config = dict(
    norm='rmsnorm',
    rope_theta=10000.0,
    attn_scale=0.125,
    parallel_block=False,
    beta1=0.9,
    schedule='wsd',
    decay_shape='linear',
)
MLP neurons of a small language model. Each row is named by its layer, matrix (gate and up: input weights) and neuron, and shows model dimensions 288-415. Each number is 500 + 50 x the weight over its row's rms, rounded and kept within 0 to 999. Numbers have three digits each. A neuron's up and down rows have the sign that makes its largest values positive.
Before each neuron's rows, "fires after" lists the tokens most often just before its 100 highest values on Wikipedia text that the model never trained on. A number after a token or word is its count.

fires after: ". " 47, "\n\n" 15, "==" 9, "\n" 8, ": " 4
L2.gate919:491467540458433501481496491538460476507435503501518472466453562399548459505528526442552446468516560535530489530497466501420545561357465483486575431559536564575418538469488488502492464548516471540528453524480574457511513405506482370552449570524619486556421537478473480559503475495495491544542473509418529532478482514536512533510563485514556545485545477492447483453496510519515585538510
L2.up919:500575578361471482517462438460558507580438495515517474577502547483462468511440474513476468515525487547543458439474433451426426470494541523512525575531587478589609469554578560574579495479508525571575451518477497524537456587491541492439512445545550443434532461456503468516512471484524473504549603549518501546523513522515486619465550497435530427533500484430440490471476505443445463545486

fires after: "| " 52, "; " 5
L4.gate1149:574488487557551393498408560530473534493579517538519433463457519502512446494439416450585485507517536524411372405403481445586472484515581449456556609446414558450400517558532452518580509496496404513439543430483437477523496513559459478516507520509562490513594566393545474477552586478618502462512468459526554495502448475488472508491584445493440455492519529476505464578406474566479494453474
L4.up1149:535574489505581528497434454450533514552556450569532503526426497591429442469481526464542506520439461460506466526443527531520494451434495425466521555407537504559448517510472421575540580559380492461393454456514474507498550488446474520525471484460544509543590542526485501517551580427516508456465477428479465502456580521485470466525529377539422388503614518518490459498452465536484465397565

fires after: "–" 37, "to " 10, "199" 6, "and " 6, "Early " 5, "-" 4
L8.gate354:488551433497377428487458519475472459515489522509530426391518412412425502522511467526570429515560481523474476440553522524521518583437462552449519570427482526412518450417524599536448533464519535479486371509432524476557505474519481578504448499529574530562523480470450457494486472500536456504441587552450590530441491556639477450602520453462411538542435584523461502471446519574563481390499
L8.up354:514353515450510499452507511505514519497535587491427461509502429494502476527495457425451479534559450558383466519498476561539511414543565477527496456500522544533377535583518535486554529494545385579581449450521521479467506551459494578443447544458455401565479450491490426532462485428523627507512437469571529512597535456477519480471539482518512464535427515557496512415519493484515420555505

fires after: "|" 48, "." 15, ")" 9
L3.gate550:512421502485558498569541494483445495529494443520514515623474492452369588565574622504447499484524431460504559503534454545588455473478504558412431525618494469524484473482506503520504394535481478524494501631535531586428517543566454509517560495454547415587426528476471516509508536438535492495508400646528610527566495428549456458469410495561500469531528484511503504492544477409533527507462
L3.up550:496483619423450518565545500519462533548500494468507505526516500456532496511539472617481523412531433499479576391543413468575507472518521575477593408493524417475390518446489501519592430493568481501592442553487565492442381467508444526414550595495521509581459456510546516572477446425483452517479464526516546486537507523504513457449523400564530422485522512475465467537505520475488557534525

fires after: "\n" 25, "–" 9, "." 8, "| " 8, ":" 6, "-" 4
L2.gate1489:502515431461511541537476394516496433558503457505516540464532564484473489445467441571466494499455425516494503556521517431568452504579500541497494493483565488624545449569544505524546487634589533535509518461475507584546483542428542526456437437507367494473432579494461574469443489486557453547496497592575423488568523419622513471543525525538520481463563562518466387533505465529489533399513
L2.up1489:524445503580463510521534448506439486471576536530482510503447619381605509531602516519412530465519496523417463409570468426547437437572554578484550532464445548477506435521516520574500542615553485566502441483540507480444512513410523489537506564652478540511474619445492484536511619479570451516594538473507537531525493452482504598483520493515535405537538496478579460531482487457436477442476

fires after: "\n" 38, ") " 13, "O" 9, "ill" 6, "UTC" 4, "St" 4
L4.gate221:447517472532478449525439591486446533360474557474421453454531538554517528512502498526522445591457513502475478508512477541552461403531515564499528471493474611405465356502481494517480490409510512486491520465489499517511524502566449503537561550537570449561436529565541481478508490536440468561428570506548467521458385560491486463556534505536575565430457469516453506440507588429473513491559
L4.up221:476590458517479493478505528510454496541481507465507576432460457415511545512472464519570532569395512539519492569535474383476537549525596503576511547569554546471514461498476446627472598423559591473472572467486504442463515493487451482520479559536510549494487531530498532459444566434468495608447579487573472508489510636576553411475552556457569543524460562536446581414555566427474497470613

fires after: ", " 25, "well " 8, "and " 7, "but " 6, "(" 4
L8.gate1469:504497561546474454427429463488542495538593551480530444475521423460442448484475464523458519560456595402470407540645519587551443478457472569488640521543472422467465424615556590504447437477610475526508414466535450571477580473502426561551436435490512512506448518422459393532456498436465438554537536455559529515530500497399463515487494592593512396498481540451463454524538495450605516505547
L8.up1469:599516494479481506529454482407508531536568444538535512453549493448563422463497523435493553562506515538550533458505541523450455470488500472534489479566490398503552462479492536341438562470469495520544417585528540522467525514423493481487545449530473461468487450476437564525431492513582405527451473475522539563480506497524497457426539554487536501512525584454480410520465406528528420452507

fires after: ", " 27, "well " 19, "and " 12
L8.gate152:506481565513494439464448482421513556459529529517473472531545497467512410477544600526546446539489531460506510433446459503397507468498471552499476536488342481477495489545515509472464536391595421378583547588567495474461451573489507491567531534468379462461492432454489476435519498525450419577364468471501478513436402477354540597533525454410494514515469476459448520525418509454603441543538
L8.up152:530471429499487510559481406444352569519553502536515462448532556438494530432534551509540576534528480524490465449422459570562452490452440488562453504490440553491469511446497578509432341487520515553456553572540595538453476569551492517511520529516445542598550517532554503511459560478537494418533485475542562558405465557532455388505473440548516468552541462472472474511497543619488396481603

fires after: "United " 42, "(" 13, "," 5, "| " 4, "- " 4
L2.gate1085:469464506515465442492536509439508530421484490588550531521546490448540487459417517500485522426466517496472569488501489482456452547465455520541488510427428509453495563475552521488446439531515585449560460428521456411499471482393500485606494453511560553550502553540521475566536549479595481558428476532453485629556493612454508618491485507536585516489483510527507511459442535634487461545542
L2.up1085:476501525446514446440549548487488459505491391546528639409539508546522423572402545478474476451460404563501418537488393459526429535556481485593493510533547468550506456397498476441500472496495611495508480544533405458526524521348449502523456474474460512632516485440416521559512523512464492521389505464401442584544545618442520582525481522508576556590464518503471505476481505503565562559516

fires after: "\n" 55, "\n\n" 14
L4.gate1503:487408541548557534493438534547478479412550659477462473494484545551447500501524442430429477546484516480500503445529533570443427503436489458563480493446523454484419479517652558425507555463490518471414534579429527536447562596541527429570403486522562497516439561581566395511430497511499492527552392489569533578558468447453420475454464492532435503584507509540600460496486539576533507490532
L4.up1503:574514501616463449353447476419453433523422539510537566539554421541437436469522327501538550535457451551494467448548534393484497536471545395548428528495454486600484555480507449524556513533529476541488483567517596496484470418507497499513404539527510601428445524438451427467476515548408512517498605545570475558564458543485537492466557625495517494429425548460554556527443542474444554475488

fires after: "in " 23, "at " 17, "of " 12, "is " 6, "as " 5, "to " 4
L8.gate870:403460451530578507583484578384558439499553523549546567506517553543456489420496540484574540397559467478480428447507517435495530458483500426518495557564626575475537467467458468513481508564521467424559493469477523479574382489498405497512404577576589548545466515472467472531488538538454447452581562471567566469510451443478444390454558459489513497364463477477465433514557534474565496508467
L8.up870:561398443388484495560448515531583504514519467514434552511567469498517514501519544514639600538520451413509378502480505477482470517457533493556578408431523598482551401539506465538483495519491509474518566526532473467453487537572508513491575534593498575507479481398468510472459532576536465468484494542519498444454462513617618542516476507540441468565610500472446491512584524501592477498446

fires after: "\n" 30, ") " 15, "ten" 6, "April" 4
L4.gate941:600477558532467462534455421455560543495525520489505590549398544540512447486532452540507459502530551479519508448484552481460529447530490556501586488440590468530570543554480477434519496510483495516487468571470480521518576504436507502571347488444494466516428545570515545554546566438439496508506473424531510485434514511485514569466547415467412572534543469496405560560491487493535508442480
L4.up941:510415530474514537488507565485459422522422461531501582490508503542472613527515520535467408425518433531512533490543440509419540437572433527511506494522548497569481487532534496574463539549500505457364414564489467452466532414596520511473480504522560579473521498531478570548422549457495536547557449520530589489364475483458468417512550386542483467508607496450538539494548487517422483431503

fires after: "|" 54, "." 10
L4.gate1331:481433572500554497514507541496434531481541413470551613409554451432518543545470519467473450504527441530498475449492439601504499513601427505454411623485458535496428455404440457491484401512512487528554465559462521525421520566507520482460547494432530415548516470422529595532499544466479518465471486445520500523520458586553478568566539454462462379513507466519535492435455491483528481570507
L4.up1331:519403533514520566506476538474515518563478502498545566469477461549513559576535468485480493467438541503468444516594566520493535444573469444533438559590521503448411513429457573544538491505561483484640459490515490491449497569479515474427535574522493570592505475509522482591516520387502402480455490538495548559552472523464514499513453478508547468468387456451481596405469487544517450489455

fires after: "| " 32, ". " 9, "E" 4, "X" 4, "C" 4
L2.gate133:530501545601504479514479476474527585484472497541497613479546564501467504546478519516571480473449441507481477462467525527440548438446444581499489473444393450516396477545532512517526445488466478528522419418453616524441608556450511414484479503405566436537496471555446484533521575469503378441594481491497561546535460567478512502487517461471455462470425513471476494523467468462511552457466
L2.up133:471446518545428512483528587481506497586426520484474465433521562461434476552521614476558454489483478532489566491456480476491536414505420545512500471480491472602443531518500582587516435385523483513470456430521528470388555554435552415449505487453531500482484441510487464464553537449565383487612534428469457473471414508468518490476447488514460436452447524507515456504477508468523542566453

fires after: ", " 19, "October " 16, "January " 11, "August " 8, "September " 7
L8.gate686:564435500464487384430501513476567511466522561412534464493529518538446554552572501459496483516464529589434487483463460393482491479412462622498530476607443503478496499475509526576455511559539419446521443502517488490554571519482449518528522594470511513506487482444535464525466474486460507446447523460568570444549477471502465494496469575474468450513544465563451502517551553549513561475531
L8.up686:481435538505451512507415578571529503448474514477478503576542600467465493439602499532506515524546469468588497538494463584445571551509465547566449496498506578482496447518532432516565424456504434576559533478499429576544548587536472538461500434489522405490487477427518468597564515506565421486523530470517583458510470461434449556519515479515504481579500493538455502511448516473479511450563

fires after: "| " 27, "United " 20, "–" 13, "the " 5
L4.gate1096:432536499575547424510525500506433455512531505450577526563532482499562425532452515453503495551502418517462514464432507436512496457392402515477441480435469577513463494572455442582429566541536551423473503426472389459571589514394439488524428583439550516536475484564413442472464552498539426520470473429530426504610553483472513474542559455501409512570535498520404454424467500573423498494525
L4.up1096:501574435483449408524513449421498499453454510559520468536483464500550600500546540535382496426564450499466465404542502454462437516457495557507529579354384494564544566483438476479429545528477484550525490491426409483447541555481439452549517566449557497514564496557480501452483550438523503501437386463528466517465492480582504481552508443591589563575482474536559593467505457465519448481475

fires after: "United " 21, ", " 18, "in " 10, "of " 8, "| " 8, "\n" 7
L3.gate992:440527564445562529476554483477477402522495465500581553464469492443447460451504508472445538515409477423540583526470493563532533573553468483487461511472531446514543528469440520560484513507515530473472511556488407502559548505506437554497465476510493480510424531514474517528435540492448494497479540486501384475489537447471381478491518496493440639412454548569488519429495503450490552555528
L3.up992:485435558571539453381513538412427457411540506599563514482500555485543515478537516439430491481465528506489402509523493523522487445543448552467589587417416509438479556577440577541477452501567487577535524561505445543463585430476519501543488526496549427538507494509446483432466538541496499448479558519520500530511455409495433566570518517419424470423506548572491362502465546498474549509517

fires after: "| " 20, "," 14, "." 13, "-" 6, "–" 6, ", " 4
L2.gate269:546454512599564510484472438420613539426487447530535535449443496495650520586482529459561459564548549410506447491555464516521525512448565529509523547395466494495493501547442537508473497397496546480407479422501541597534509403490522452472560589501507447528500465445467535508531499572555471484384544399515567468515473472479523535515472489496449479505455478510481427432419451445444493564542
L2.up269:574425467482473481463499481360505540528424447533511514494463519386629497558557598450574440491506530571471449530502511513442513543523482425452539529530436471524471461490497460543501500436464577488485486528532524479595486499498542519451556590415537476436567439538473514482444383490437543541482458378404494434583449487503466536537526439503485460479462557525502487478383481460462519649542

fires after: "0 " 36, "0" 13, "1 " 6, "| " 5
L8.gate308:551531531470510527512482480492536486546491548583444468439525560565491560435525570492548564553424427485507554437533416533485452505531512561476529521415489520500467480599570533453512492518497464535543415476492537523476536486557557532562455517510532479501497488436559450473462467559591476506556529469476519549515458449512575464568464411464536381538408547505515412538448462487524462477495
L8.up308:520503530588534580535494464501459488500441554512479568547389563418553523422519385524357526524477586471543486471520565465542480491577493569537476567413361486532535505544536539573517569466512507515560567541501452549506452493490546505487481567526556542462495530519511552478491497501458418544476470432517415505565574472467530527477515495471487558532587523540579567485501527505509559608502

fires after: "| " 25, "of " 10, ". " 9, "in " 8, ", " 6
L2.gate1027:530481460569542458468578502442601476481450482503522489504517575500522500475463523410455370498475463500413431462479522544517447495432416498542476489506411518580479594485533626534445476494513450490445593498555603510445578522428479422445457457438603449416404511438463497504527522483500478460520471491496442606491512447559467416553562515516552461467491516583393485447502554535429516536540
L2.up1027:555564561619502527485528459474431506475490507429621567529422509449416401524529456488477506496484555492458529440532427515478480413452488520534560558532446442526468486549462519602564397467446472480468459471511530467627489504477490453519493595438515502447502508419508468531544558438467448467549491487466466557537459480436483420479492473439500567509504500531526584446410455467566543497466

fires after: "| " 37, "." 21, "–" 18, ":" 5
L2.gate606:533542522528566625539480566517493536568499564553597558516488522409527524539500520438471492477446509604492574461468559493498466527535558523376340471445485431482518469433530504490460457518548521555485434448493536515379540546512472497501511525400508435465440509446534560439531500507543457413453445465549528501553508518579520401484442569523492550594496487511554483536488449496398537489582
L2.up606:483545510623482568537409578441530558530496496472475555466524441458487471576444445495515530596441502471494477476523458501456545547566463466449437593466447461547454504504498566552410461445522488619537428470540510477424461427501493496463523567534501396472499457435440412494536422406522459472418510549393464586577507600537545450519487535515548473573423535470431474546404513483444474459605

fires after: "H" 14, "0 " 10, "F" 9, "1 " 8, "s " 8, "(" 6
L8.gate257:466437482496453424593451451496482565540614637541485421452509604495374554453530514478456497508454567447403538474474369568515595464548603594566524475392515538472474451536543506474564478480486407414503470491441486554458453482479528531561507533461503550602485482526536462541519515479513428546529546456573481525542409438511521565497574494499483517580430535526527480537474499556488478489569
L8.up257:413447471575501459559505551532512521533459463506470482505429458545462401479572592516466586537478479443520536520490497549497514397511493533588473489425599486469495558459466543517524439479485549441505506470510383481482496441501412523585525534450485565489560438484498554559519528407499433479545473465453556400368465452523518518586450450541619557505517529606583605500506488470511503482452

fires after: "|" 50, "." 20, ")" 6
L3.gate235:505475567518534501482465504469493608524517535431453524509514405508485513495513472573524530543520483441439511438516385490470560457482523441540472518528503470429327464500589515523507423514476455514475506543543584514432521555469493530525488420517453491449460525512514471501519530517398507507531425514522460492592426519581424430452462540508403429430469465531426406436431539447531486497580
L3.up235:488450639467500556498454536461502575534523595526498472530583486474424528450622477472559599474493473455419449529469446545504509468557520455489495464557459481511326363530574535511544442589468463541497541554516521577470515564607515535554483393541532440533451502450504466517507548518456487419597447464502479422514455526552487484400414497527444506401529470510442394388423482392502427537587

fires after: "| " 20, "in " 13, "on " 7, "22 " 6, "20 " 5, "In " 5
L2.gate843:548499451485559473519559512439416545461635509496438535426541580426459510413592491431413447400516459508396474426558470552485463458462515551544446586434409500526512524530555515524427551564484430530479560556481518514560618470550443462531572512613557431528438475444469514499465546454557486509508466472438474487438486544560457470534477455435587449509469536477363435564410526439447573482448
L2.up843:533511617545531542478572488466452591477530519580565538525538603498425432560500380419477526536537465470461433556552418468425436536431499471471470504578433406519479509420461476521468458545549488518486542508516544529510533519492526465536482567558561515505407482495546529476533445459475405526556538508435509509559568474621476496515530464481513465532523499518452473471530461405485578463478

fires after: "\n" 41, "\n\n" 9, "| " 8
L3.gate50:525495485497521497344439401548596527524477403503503502519586554523479451482515504410544492484525548468447575472515521453600529506439465462570529482448535474555525532543549516483535545517500503502498458508488491450627489514500545433440482400500501523669499458468525510411484574523475431556460483503512514460444499431418525564474460494527537484487485386451649456478505532459585497488521
L3.up50:537498453445569463460547569566493563461506529450438488525538412405495447527446541501474441516493433466455449474501440483564496480570564421523482443494535483558413452484445532612428572513449475451521480517447513478406482579425563475459447515508507577478511506576502428466499502478460506451484524560422561463452474484476511439529481482444471528506508438442478520517461594536473433559547

fires after: ". " 35, "\n\n" 12, "\n" 9, ", " 4
L4.gate375:490461542546501454539429482434599412480526573557474487495524433432503457548516502471502527527542565547497594383495448609444568419461456492441510454635559497426526448471476471572445478513570535529506507542508481451432530531529492394528545423441578530538372529456516554425498564469575532517506464431499475539507472469468506447466484523488545521501564390444419476454428456420420457576574
L4.up375:534488432512599437488475449462656456459476458521407538463593491478529425478383518519494477484549514534535496500448455488408489425397502458530544431605514488489466534464470473526492503500496604632510461545512480487463529541486468463515583480485622573486380552441447492472493425382532522573486480492563503526472506551515476485473481503437536468471471521447478490395451438403505549524556

fires after: "." 38, "|" 14, "| " 8, ")." 4, ".\"" 4
L3.gate1027:567492586521651484549426525443449580522572591487524382473558536463528473639444534466450487546423532570471457509587526572521421411617476451413512403611385529442405435539520479537536498496524424518523532553476558520440421503483563498511571497494509430514411548438505542584566588413493449561532485409573511511469492426454472559490400545441449546481434497520572502541492557448524427564553
L3.up1027:576483519550539559495483378414468440569478508502513468476534482471520449549581510484501499506581479600357516591549499566441484476576490434534534449606386585521450519525491497569445535500530384531547543530502584505575451464503540573557495580587484451496516497478454485529549466482438437478554471422494503454452518411533464439440503434420483529379610504382475561548478556489521447465570

fires after: "| " 38, ". " 9, ": " 4, "to " 4, "(" 4
L4.gate875:463424480537486531502478515487502495540574581517560494485431531536507524516479533471533516507524522543460579401431480461462524431436523573423491535497467489539459514477498531523494426502502466457533481484414436453457527531477505400505559491444490523560395532475535452423502538472427500464464507462497543497549425464552551501451434504461498517445515579520475516459515510470502485452480
L4.up875:555482558573463480462455455507517566562522495469470590452497483515495544495498488601455516509458418452376507461437552543538509433559435583565439523506440502555486465413548524599458436488403456512539431477514442530449481430478518443467538487515467460462490553477477476595472579450522512458527474510474495567508476675550494505540441481497506437504519527491468459538514460443512548557460

fires after: "\n" 87
L4.gate1375:533450490536491445551520515482462552450624520530490532531442499479526465525450502513577565545502516492457583419493563450539438441555553473558591396445533430470445567474536441492559490413533434514541484481443495530494484506451459487526491470581528504521465500547582542529453576491507520496536479512529530451499428467474537432427535423501494674564409414440533566494519545458564504474409
L4.up1375:527530491517536515502524428535480583485459469509490566476562551370477541588450536533415442393507549563539413491636489575544454570538494574583476515542453494548420513487558441534492555531517525480504571473507469424513424520565605526556404514472494465473494501510479422459416495468484474497444471625484563496418536506523443480481484583471546486477599530577444437463460535410479475491551

fires after: "one " 24, "of " 21, "the " 10, "some " 6, "One " 4, "among " 4
L8.gate1433:561550415452459487535494505533470562517512580562432435464574421443581421477408542493497562561540445543526459544514506505504489496438390521512508484457570486471464444550495556566558536536463507525526389529464539558523495487530488538574433495434553551484494485481491427497414392531425535485402461429578436589518490409459494475576472558477469508546443505585560438489502534528523460449502
L8.up1433:516512464452474611537510487572456513558478466526468615545421540504547596380488619499429563504579533438487501482505544437578580449453451533480391420456611508422450470585453484591464444554472588529542495480487534405491469426520554531474546476490547593487604503567525504554472499516452448484459488506519451566495501602502489553466604420471449474500515572491472382476582547511598566529524

fires after: "-" 24, "–" 23, ":" 5
L8.gate486:556467495484472557442494564506494444431461633577471512526581452513477509466559509412382486501521521519523547457551474488504462474513541427535464484495507386510527438597405443531483480527514465521502497515505580495533483485512497504582496593602499419407517567563511566545535563573425477405519534517529550510406564477538421505557520513438520453580471524355509451501439486408454564439532
L8.up486:508442429477518557597478503552541420489587445545551494532558459530487574497480435517534488478562546486446500572547522430394550467569496581530482553468403557508463504494391453412471403559457474441521541529514520531521581382461572480500430504553500505570548487529483495535553495461473469394462481483534419384452538479505465554585464439480510491486476450441605607497481449437412470522501

fires after: "\n" 38, "\n\n" 18, "(" 5, "the " 4
L3.gate1018:517496492478517480537580555539490494481441515543559490516608458526511577498490519441623459469473530575596563410565527463491444563501488482588507456528529486482432467436481439538552520579522501497441459493484490402545523511497482444504522525567548384571487443577506485501469534481603494520560567526500442506529468495469515556509473429503544475482437392520580507525542469532577452497460
L3.up1018:502497434567483425429448471404458522471410422480479495569600507480415431490480535424609550517523513509504559421532603523506559511612556478556589480548557407496509501546404480619545471450479562532483474429548504534454549479466535549542584545537514550557547502523498504532457514371441540590556481482601501509606464522455513507463483489430509469433554590584551550547380479445450532510580

fires after: ". " 38, "\n\n" 13, ", " 10, "\n" 5, "the " 5
L3.gate812:471475620476508455499475485446521393527528482504478464482542461452506515479471620478421508427524518465508504447446547485526553408470508542544500476528418485504507469467397505568529488550468465559523463521492497469441573521550522526457494465523553473547417403538414569516434432448497578456438512500519452548404455433497544440570431496425549521407469562519426518405494485541432635562501
L3.up812:514492492511566553482452401513550504542505506557535521389604508550523495495476460546522570537481565513530459555534427534517457537493386459550546470469490477509453548431493423512496498520449496520484504517519575481548500540468594593378465514575490511496458460454486460547581486456516514521566507447522451481459423477556453439484571591440497409475552495494508468449539519549557457469501

fires after: "-" 15, "–" 14, "6" 12, "2" 12, "3" 9, "scored " 4
L8.gate1367:529507511556463546414426417422586475498555534503431522454509567534500483575595580523509460474556539466500427413535443574471520443531431479423441490447509547476573445528517564491545415554599526514433504525487499600473466504426414390436497591564588515542466500499509616535521621539557523575495486424500456499500481452532446523399473396430478468486493613461440514520449473407404430521560
L8.up1367:468611510442435579449482476502503527463418441521486510512496560585617476667466561526495543398520555489547459544512548498436483456584535530454461432410507530497543420524511468448510493432548503508516547507483495459593482408448492528496531438458544571438509467560527508568582494411496545500496405493555437528499511509432541557542454558562574506528453488496495559533406435472518450627509

fires after: "| " 33, "|" 14, "'" 4, "has " 4, "had " 4
L8.gate1358:486496400455444549504464455525541533420462493548545446509495454539473498537479565549484511504522593440502533440562504528568511490566520421453471429453438545461404507538602485548541479472572453495511495482404490474514524526418532545486565435556474489515490495534445550542585494383510534535549464502525547512483525491529451477529496464502488435525548433522550474436494555515555535561422
L8.up1358:532506525477562583522460384512536343513527555486515546512534520479568550467581498482519604573576552483418466602533482443460510561553433495431560509501468515451461526495501535398516486552453457477500518478520527454505499496491518490437618533461491487449501500453526456458482491523517508460480577490560495507484507592471480550448449450502532476548545472578574557515573434459505361622552

fires after: "|" 45, "." 30, ")" 4
L4.gate853:478452669473542459519482510540450536463544542528553437512450471531516525477476464518561431506412470529449502427442543527555482553513440470476524454526420463475420510481509348429500441485474518456539488556512422604452480534517504562512555348517513438519434413422573550504561534432467559401424431448548570601643408478527494483463489492507471455497457482452481479449505486422376443594452
L4.up853:451466615455593470502464508493461444565570605542548471557450401515504488451395441410585458498398392582448480423489527509493498552467396462444486567477444496486392491493495409486456532531486423474547486574580462551376468498550548494537482456515483503494430406462487527480513485405479542490482541504560446583617428485540456383465521516470512455468485505455411451445493488442349420572501

fires after: ". " 45, "\n\n" 13, "\n" 6
L2.gate672:543453501430495540470464485545508503436508556512451506508517520420518457520429530424464434473448559572479509541474468479500452473524590517509548486523508500567486432516478459553544476523554530560487479393490527499449515550413457419454499510541586467441497501505423492486554474467578527534501647457474467499494523532468483465501482629447550480501600434424503464525436490527373495566503
L2.up672:559525432492499480446484471515574577551478476513473549474551564541556487619446575439421457606400545535542537524429437462458478463435536526446544452459532488587565464528546528533558521461526566457516432506487554448467464543468469514467525553492557441421497573532472547538585562459592426516536619453485495495525541528507504547469427505452538401452583472452555500451394516499435468517571

fires after: "–" 51, "to " 16, "-" 8
L8.gate1196:466497520489575452526515441482422503493497524558506412497482430477442428548489568361483518552539563508503459579403447493458475477468516520467432488462449513534462484451525526550482566535530440483464525471547498523545500569515446497629511540453562495460506509388575412458453508581529611523491452530503535521553577483555523579452518515414502480397467453498499482438458580529451521465504
L8.up1196:490474500509538488480525407509566476440545574565479529491484468399509537444543471485573507525572422528381480438462521469420565554440477566473610548522471576494513424554446462417469457555461530489487514527468539507551515455507519498530446531632517447509501409539488516517481468534478509489458535549528547433486440484542448514588477524499570468530512523512527526601500459429524511545592

fires after: "in " 36, "In " 19
L4.gate850:489407462545481383493488476538449498498427472398534526451582428514486541515488480472497490562481531525447484504508507465490537537428489449538463553573441550453501568482507515507551482443501578576504455501470451455473517487557521525476493426623490451544392410523575489539549600551593438503516484432497477513513434571534427552524464520572526453619413515446596444458467444402490450482434
L4.up850:573483570553518584452517455380416498481583403440518460427497580549523422568459492488412479501492458557394462612468411497429442514385486467450492512572476436532440501525415496571510475555596482493468481430523533641459625535531499500531485455508466486511500487556477454526448518518389495560485518596474469593534450479453550467524519519529574464600457549452578618493568514551576491495534

fires after: "| " 52, ". " 10, "; " 5, ": " 4, "(" 4
L3.gate1068:509536415635571517522484477456581522502407491465525598521462439441524410525478634530552446527441535528458468489439580548500525521466444424497533497409417515511501521495456576566513435384472482524415463511499485545527527422427510439505511541518552542502437509458475413569595561412527444511539541415476452507428493476449475399571570429497431463482491547571423443516432454414460587499461
L3.up1068:490513481565533451460466508556538463464422489497479551530479485512519399519498579572555451469506515448517497428441565424462487351527516562549537538446426481530494478474404541556495452459459377515426497488405515538503504468448499415469431529471640544481399521506522445526531626359490507468513545434491445441485429409488578489528512392465474548523542544529501438490376525502477561451442

fires after: "| " 39, ": " 6, "the " 5, "–" 5, "United " 4
L4.gate441:495596537591532498472498590528556381488513557420449500489486449599556524480462450467432481538591528560503586464515592498586510520411476517439518437421455509464522516515502465515541464465484483562438499449428396482509638471422474534412440490506546455445502516451489528491467484584472504536560453408537527529588406482563549546501522456531534478443578488453608488499389519479484449486461
L4.up441:441524491539561530482511527468570472499548576442515488570484504569469483580562419586413557520552522576474523462471489506472462523517545553488509449422457574545511417387512422523432576527574530556411429544509478424505597457519381441441539509520485505471498551495509489497575557497580492518450458415461498510449481526574481478519504455465445540447507411492455545571546533419440593483520

fires after: ". " 34, "\n\n" 14, "\n" 10, "==" 4
L3.gate1288:528507458528508479398500456558550428492492462601473472435520549397513441510463474523521481569402502465536514470541430505420488506420443582457499554583470515513478543494488432505481519398522539493461442574493475512476505478473601474442419512475499529474467563518365531375469504389513464511452600423462431495468524510560469480612511540440454500410492528454422471420467537494389413626497
L3.up1288:580503525499576460506460479471614547541443566497435472498513480455483455532460581504492479551569570540557617543486435567426524486486540388604409425616447471593509484442575512572438471604438511504545537452531540502465543563486465465567556490493512492438431493513544479597558485547516479484523493536533469531493472522442477493490474450430497487577560426398443518464469521526505489441596

fires after: "| " 83, "201" 4
L4.gate874:505505430481554495495518457515485514519488520517494467513522488522534555517489520514485596436564593615498398494546507527460465542553490479416576624427424470572427427506463461455519491494542476513421591487425506561544474546505450511498491496548467530544549497519515466377465550444487565522532533569488525486495510405505406503502495527497464467553444422570493542425438573480437550493482
L4.up874:479477623454445500480436556525578477567519477479516501500522479590493474525522532512541546501516498475453521532497454545492470507530498456491493587460554429536534525478596493444573554500462546463543428498515489459567584408529496490554423552569487408418525476576470509472419486546468488500550505558440538433533547483514531522621468520435526494419464397575483515394500450547561527527513

fires after: "\n" 40, "|" 12, "medal " 8, ": " 6, "(" 4, "): " 4
L4.gate1427:499510546516481488517524523480419507515494517459509441492524487574534532427588555493394519516512516613439532446509497524551531388490538487481503516401517500472440518556478468463559523495571535571438493526409527479519506457462446447552465537485537507550476467516503499480522583515490537553596392536547368536490515497562527547519454536493438624519507419460577525518464423557493511536451
L4.up1427:557475507503520525522443501531486449530398516453525450455495425571458486562513486568480511439530510557534588512473457504517522459527583601447501476417577527502602507525517468516508499543434520445537426536481445465629472461644497487585471481545566509462441498538499469477477565543560438461461409537460595533493551411522494512505515366501510513475482581471476437489506568450571456530446

fires after: "| " 45, "-" 13, "–" 8
L4.gate920:464472470479455407479476487523572521480522466485465456492526527401509410478523466481565494472598529536422473405563547501586537576599470544479568407430445472500403501434480547496449576513501460398459448524355449526565486504554498528507508444504556579552556531494540460430481524437462448440511509469590476521422499436487432509416512394475494495571496492471586476516489465490513518410416
L4.up920:555531527546449542451557503609628454464511455507508532497517498592565489496483524495468549482533424459447538559474544543493465510517471553560513485505503538491438483506421468552499445556538607485500452470471581540491612482519496516507454531589439486488478517546517499519447595625522536445552389559539477520591506550433450509586511448534576508476411582499552553473471564579497459531603